{"d_model": 640, "n_kv_head": 5, "d_mlp": 2560, "rope_fraction": 1.0, "attn_scale": 0.125, "bias": "all", "init_std_o": 0.00376, "optimizer": "muon", "beta1": 0.95, "warmup_steps": 200, "batch_tokens": 131072, "doc_mask": true}
MLP neurons of a small language model. Each row is named by its layer, matrix (down: output weights) and neuron, and shows model dimensions 490-553. Each number is 200 + 30 x the weight over its row's rms, rounded and kept within 0 to 999.
A block is one neuron, or neurons of one layer that tend to fire together. After each block is what it responds to, as a language model described it from the Wikipedia text at the highest values.

L5.down44,206,188,200,201,236,222,177,193,186,146,185,195,250,200,186,202,207,211,189,224,277,195,183,207,225,254,174,212,187,216,244,183,174,143,222,198,215,171,213,189,221,223,194,109,203,200,191,213,180,167,153,205,216,149,211,187,213,200,193,186,233,224,188,206
L5.down2516,210,208,212,204,267,211,252,282,226,223,168,166,210,217,221,231,176,147,153,204,187,166,212,213,154,180,210,204,192,147,197,208,180,237,168,162,183,172,191,243,192,226,164,196,198,174,237,233,179,222,308,170,186,194,206,197,210,191,198,108,243,203,180,181
Responds to: Predicate after copula. Participles and adjectives completing a predicate right after was/is/were/became, e.g. was renovated, is sunny, was identified, often split mid-word.

L2.down253,206,230,202,220,246,220,260,252,152,199,195,192,191,198,195,204,235,232,229,181,227,215,174,193,210,230,238,170,196,236,218,178,206,210,207,217,208,213,179,230,269,218,161,216,227,203,216,158,189,190,215,203,211,187,180,230,213,183,208,184,265,220,160,205
L2.down333,214,261,244,172,186,184,163,214,225,190,189,211,174,244,158,184,246,253,176,217,178,185,193,224,195,199,226,204,224,237,255,216,224,214,190,134,230,190,193,187,236,180,200,203,188,219,174,138,192,208,189,221,145,229,264,203,217,238,220,234,231,179,186,129
L2.down471,234,170,249,208,222,220,216,191,195,189,168,214,215,242,195,162,173,227,164,165,220,187,155,144,197,191,203,239,242,219,204,207,187,210,190,218,211,175,215,216,209,227,184,264,228,166,139,189,233,207,178,214,165,213,222,193,190,229,276,235,185,225,189,194
L2.down1307,200,226,186,187,206,223,226,174,171,224,167,192,192,206,232,169,226,195,232,231,174,146,244,176,201,245,261,221,184,211,192,207,188,174,192,232,210,243,156,219,213,162,157,202,217,195,195,203,159,214,182,212,251,199,231,193,229,261,187,219,229,188,161,191
L2.down1321,164,154,171,211,181,188,210,174,242,202,261,180,193,175,173,174,260,189,220,192,238,209,215,175,275,181,227,208,239,174,151,223,179,177,198,227,142,196,210,220,194,213,177,201,200,185,241,269,186,180,207,200,188,217,199,235,217,180,216,190,169,135,266,193
L2.down1983,217,172,198,225,206,232,230,193,198,197,186,225,168,186,175,228,197,119,229,189,235,256,190,197,252,189,190,203,194,230,205,187,196,169,159,204,223,200,216,175,185,212,193,165,182,188,234,233,232,261,221,202,156,198,220,223,219,212,218,148,193,176,164,270
L2.down2069,194,158,163,204,187,217,244,180,184,211,205,183,243,198,172,223,222,216,177,202,176,197,150,156,244,197,238,173,236,150,218,204,256,209,223,205,236,212,230,232,177,264,220,186,166,218,166,207,203,179,208,210,205,218,207,198,276,167,198,158,202,240,194,186
L2.down2391,247,203,234,233,167,210,216,220,223,207,147,178,213,190,192,154,170,177,159,215,191,201,201,131,188,224,177,183,198,202,236,201,238,221,156,200,176,263,169,221,188,234,164,169,180,215,204,185,203,224,192,168,234,182,207,196,190,160,140,213,260,189,186,230
Responds to: Second word-piece fragments. Short middle pieces of a word split by the tokenizer, right after a one-letter or short opening piece like C, T or B, as in T-ig-ers, C-erv-antina, c-ov-ers.

L5.down362,192,165,213,183,168,208,201,295,156,213,201,205,128,166,199,197,168,213,200,153,249,192,231,183,219,221,213,211,237,195,175,196,226,189,176,128,197,191,232,236,207,219,227,223,153,214,214,220,195,157,185,162,173,203,217,228,230,208,200,217,159,201,205,161
L5.down962,199,186,228,220,203,211,187,259,188,223,206,218,192,180,200,173,223,190,202,190,183,209,215,189,245,244,174,198,237,204,138,257,184,213,184,220,132,264,179,215,291,183,169,243,199,153,189,246,183,170,222,212,209,258,231,184,213,211,202,207,232,196,181,188
Responds to: Separators between numbers. Separators such as table pipes, en dashes, hyphens and semicolons directly between two numbers in stats tables, scores and ISBNs, e.g. 2–1, 8.5 | 1.6, 192-6.

L4.down758,173,173,183,164,278,154,239,182,181,198,232,203,189,181,218,223,236,204,219,185,198,174,199,186,219,195,203,182,215,254,153,291,172,240,211,247,233,199,193,168,193,225,213,171,169,197,226,226,193,235,190,159,136,222,225,191,204,167,256,202,223,179,232,187
L4.down1018,254,231,170,187,139,193,128,250,149,191,192,160,217,173,205,203,184,172,199,178,187,237,216,208,177,155,169,236,194,178,188,189,174,166,162,226,159,186,250,182,223,218,149,229,158,194,206,192,159,198,153,215,221,149,142,252,206,226,183,185,248,196,225,191
L4.down1711,225,231,225,242,230,197,163,202,218,180,210,193,177,215,244,161,206,170,204,196,220,243,183,211,220,230,214,213,283,226,206,212,185,133,179,230,236,191,192,208,224,198,146,237,173,222,203,204,184,147,171,214,226,244,219,186,170,266,273,197,236,216,233,179
L4.down1886,164,138,225,224,244,188,219,196,178,237,222,219,149,212,215,206,230,256,206,198,164,175,179,221,240,182,173,188,211,175,207,184,168,166,204,188,240,169,203,219,196,179,201,144,208,184,152,183,225,196,232,185,162,204,175,187,212,223,167,196,233,167,178,217
Responds to: Firsts and superlatives. Ordinal and superlative phrases marking a record or first instance, such as "'s first", "This was the first", "the first time", "highest", "most powerful dynasty", "largest city".

L4.down485,184,182,213,185,271,252,240,137,192,263,219,168,174,207,193,179,202,210,190,165,128,197,214,169,170,212,197,265,204,177,205,210,201,159,214,171,232,188,238,247,176,185,243,161,211,207,158,238,159,199,207,200,243,198,226,232,223,179,202,197,184,194,200,175
L4.down536,222,197,215,192,245,192,238,238,190,186,204,222,237,184,152,158,172,212,225,211,231,196,171,217,207,211,189,220,221,197,263,269,175,173,238,199,216,219,238,126,184,178,188,183,205,184,178,234,184,136,209,179,190,214,226,237,208,187,235,228,226,226,204,135
L4.down651,226,142,242,214,181,206,181,129,196,226,190,192,202,153,185,250,202,210,220,156,196,209,272,179,228,234,205,207,142,241,188,222,174,179,236,169,191,151,200,196,204,190,158,143,169,193,196,246,254,153,197,191,203,185,222,255,272,164,201,180,179,181,201,168
L4.down1976,209,230,236,226,182,193,197,201,234,187,224,172,212,169,244,249,163,191,206,187,173,173,165,221,181,162,169,259,180,216,199,216,209,206,196,217,222,183,249,250,226,204,244,192,185,184,191,218,238,270,225,193,184,242,182,207,137,169,259,206,144,192,229,172
Responds to: Mid-word vowel syllables. Short vowel-led word pieces such as ar, im, am, ac inside proper names and rare words, e.g. Amar(illa), Barb-ar-ossa, L-ar-ne, Neck-ar.

L2.down322,247,214,264,217,200,204,199,250,189,209,201,198,222,171,201,165,196,206,177,265,177,205,202,221,233,229,218,235,147,190,122,229,298,234,209,159,204,227,203,239,183,210,217,204,143,240,173,187,199,204,218,187,223,167,187,235,156,237,182,161,211,188,208,188
L2.down351,198,222,185,199,197,190,196,226,136,175,188,150,217,192,222,169,169,178,210,250,154,145,149,215,101,225,231,258,191,164,193,231,234,228,189,234,202,226,194,176,238,223,207,154,163,251,225,168,169,149,128,200,162,266,179,241,243,208,190,188,188,217,228,147
L2.down991,196,223,214,214,204,211,162,215,217,212,198,212,193,164,209,167,244,187,235,194,183,206,181,173,205,186,218,189,169,202,223,235,155,235,217,196,186,178,244,255,217,187,229,231,201,180,143,200,217,121,218,187,188,171,176,179,206,175,219,221,190,219,202,199
L2.down1260,233,236,229,188,239,217,202,217,254,158,192,154,197,199,247,182,174,215,212,234,217,208,189,181,170,177,254,188,193,232,235,272,191,188,208,210,250,223,195,210,193,190,195,175,207,229,256,187,199,181,233,207,155,217,190,173,160,237,203,207,207,188,159,162
L2.down1362,162,212,185,207,172,220,168,216,175,195,176,180,176,235,193,186,223,184,209,205,233,179,229,153,233,213,187,150,190,221,157,190,229,167,174,173,198,248,223,207,185,219,183,207,179,205,184,157,210,189,209,130,215,186,228,140,196,219,174,236,205,173,222,228
L2.down2036,201,237,223,204,191,247,160,213,199,204,171,173,216,170,192,177,156,188,174,177,241,206,218,154,190,216,169,143,167,182,172,270,218,235,175,187,202,206,211,221,170,175,159,187,220,208,198,159,210,218,226,251,150,213,174,186,139,220,233,180,161,229,155,205
L2.down2181,185,215,193,257,224,184,176,187,159,202,173,185,161,209,178,200,228,231,171,149,248,203,246,210,211,181,211,240,249,202,227,223,272,233,190,186,238,241,198,227,207,214,222,203,207,175,240,229,200,192,180,183,227,163,213,229,194,194,189,229,187,207,218,220
L2.down2262,237,212,192,175,168,183,195,250,204,195,178,217,194,203,227,158,238,211,168,187,164,254,158,158,185,186,207,224,185,245,194,194,189,205,148,211,272,226,184,178,191,220,160,238,205,237,218,180,200,257,159,291,234,201,214,191,156,230,130,171,151,238,177,160
Responds to: Adjective/participle endings. Final pieces of predicate adjectives and past participles, often after an adverb or is/was, e.g. fashion-able, scandal-ous, sparsely populated, under-recorded.

L4.down0,265,163,172,252,222,231,193,214,172,258,172,217,232,235,230,192,183,144,172,212,211,165,166,209,235,198,169,209,184,187,197,240,184,230,250,169,221,220,149,200,223,239,233,165,192,176,240,213,193,227,214,219,190,231,243,209,217,201,206,154,225,225,199,188
L4.down746,172,207,214,192,229,171,163,227,196,186,226,209,196,165,159,253,191,203,221,239,180,233,236,213,209,161,213,239,196,211,217,201,216,191,251,230,190,189,187,224,181,224,178,171,215,201,196,200,192,145,198,146,165,162,151,200,197,168,216,247,162,231,245,187
L4.down1212,177,182,206,174,219,197,212,231,192,181,184,204,191,146,213,202,203,222,149,176,190,186,171,228,227,187,182,195,221,186,284,260,153,192,217,177,155,147,160,213,200,126,199,227,198,233,265,216,205,202,162,180,190,155,180,205,161,228,142,262,191,206,207,219
L4.down1679,147,256,230,151,198,188,183,252,184,227,243,213,169,201,208,215,198,231,168,221,204,171,236,219,180,186,240,212,191,191,244,169,261,209,180,202,195,243,217,161,212,196,192,184,234,193,145,174,201,215,192,199,221,169,228,192,202,219,149,214,251,162,181,226
Responds to: Predicate after copula. Adjectives, participles and adjective suffixes forming a predicate after is/was/remained/considered or an intensifier, e.g. expensive, tense, popular, child-ish; also "is a" definitions.

L5.down1511,139,190,231,153,218,195,202,203,217,191,186,197,169,203,222,173,199,197,205,150,208,191,231,189,171,245,208,177,193,236,185,180,202,212,186,197,184,208,170,194,210,175,178,229,233,159,233,191,186,265,225,197,214,171,203,243,241,222,188,187,171,204,149,196
L5.down2298,257,205,213,228,165,184,170,192,163,204,214,232,229,184,205,187,196,149,217,170,202,196,182,153,182,243,223,184,206,174,171,250,265,227,197,149,198,194,179,200,220,162,213,219,227,237,238,214,191,189,223,184,169,248,233,171,225,190,239,211,175,191,181,205
Responds to: Ranking and score positions. Tokens giving a rank, score or date position: chart peaks after "No."/"number", such as 22 and top ten, game scores such as 115–116, and date prepositions such as "on".

L2.down111,175,173,203,195,179,238,186,202,182,217,191,234,182,203,193,235,209,170,211,250,212,220,224,212,205,259,116,205,232,193,210,165,191,178,176,213,202,206,166,195,207,207,182,262,209,201,154,273,184,173,181,268,167,193,157,199,158,172,200,253,181,217,242,254
L2.down897,205,186,158,159,165,223,209,218,233,176,175,223,195,209,200,173,213,185,223,210,200,165,234,186,145,173,197,205,184,189,159,213,183,275,201,205,221,182,215,229,149,232,198,233,182,189,206,216,208,235,197,223,189,179,213,238,178,220,215,192,180,200,198,234
L2.down900,204,225,193,238,235,153,203,191,213,210,223,155,127,254,221,117,268,238,258,163,197,213,229,212,217,177,208,192,218,194,227,195,235,137,224,217,180,202,205,224,167,236,211,247,183,220,229,220,178,185,165,135,233,189,185,188,190,215,160,196,191,203,227,266
L2.down1416,190,210,178,181,211,179,197,222,170,188,174,188,178,194,209,225,209,226,218,211,254,222,238,141,162,140,210,195,210,168,197,179,268,189,210,194,208,205,167,216,189,226,153,202,215,186,151,276,129,215,167,144,190,206,236,199,193,123,168,206,235,210,167,182
L2.down2105,211,164,186,133,185,248,135,214,197,194,183,160,180,214,183,184,200,236,224,186,191,226,232,210,191,148,204,180,206,141,231,187,227,227,180,189,189,199,185,193,180,217,198,202,177,195,180,195,189,257,182,215,204,209,163,232,191,222,182,196,158,236,237,224
L2.down2116,157,154,214,184,210,189,238,223,154,209,228,241,220,161,204,178,208,237,242,227,166,189,204,154,235,197,208,178,211,232,227,251,226,221,234,124,195,240,223,176,196,185,220,166,206,226,191,162,202,183,153,204,226,244,174,180,231,183,165,141,230,209,233,141
L2.down2131,213,209,198,154,187,228,157,211,187,214,247,194,255,135,258,216,205,160,160,253,230,211,178,208,223,163,201,209,173,187,202,210,221,214,199,201,194,185,161,211,221,176,246,241,213,228,226,212,195,210,222,168,249,212,200,199,180,181,161,178,155,248,241,228
L2.down2432,206,188,214,213,211,193,204,177,216,177,194,216,235,186,211,147,228,190,280,240,193,170,215,200,197,162,237,243,167,214,205,193,103,157,197,204,255,195,183,175,184,216,229,211,200,187,150,183,185,200,171,223,201,210,188,179,165,240,221,251,217,229,157,246
Responds to: Statistics table cells. Column separators (pipes, semicolons) and numbers mid-row in data tables such as sports career stats and election results, plus some weak words inside headings.

L5.down1114,157,185,182,192,240,210,165,158,267,232,171,153,253,190,209,148,240,258,200,219,188,188,226,173,165,203,209,198,209,185,209,227,228,215,179,192,202,255,250,172,221,174,241,153,161,128,195,183,161,175,145,156,224,144,215,155,180,193,189,192,135,161,270,210
L5.down1730,204,187,173,176,206,221,191,190,198,199,241,175,245,192,243,179,222,168,152,202,243,262,265,122,196,220,235,240,215,222,163,224,200,199,194,243,217,232,162,247,248,147,238,216,222,203,209,176,144,186,203,187,218,169,236,227,181,218,144,183,160,195,178,197
Responds to: Medical term word-pieces. Fires on middle subword pieces inside medical or anatomical terms, such as ad-ren-al, int-est-ine, le-uk-emia and tubercul-osis, with weaker noisy hits elsewhere.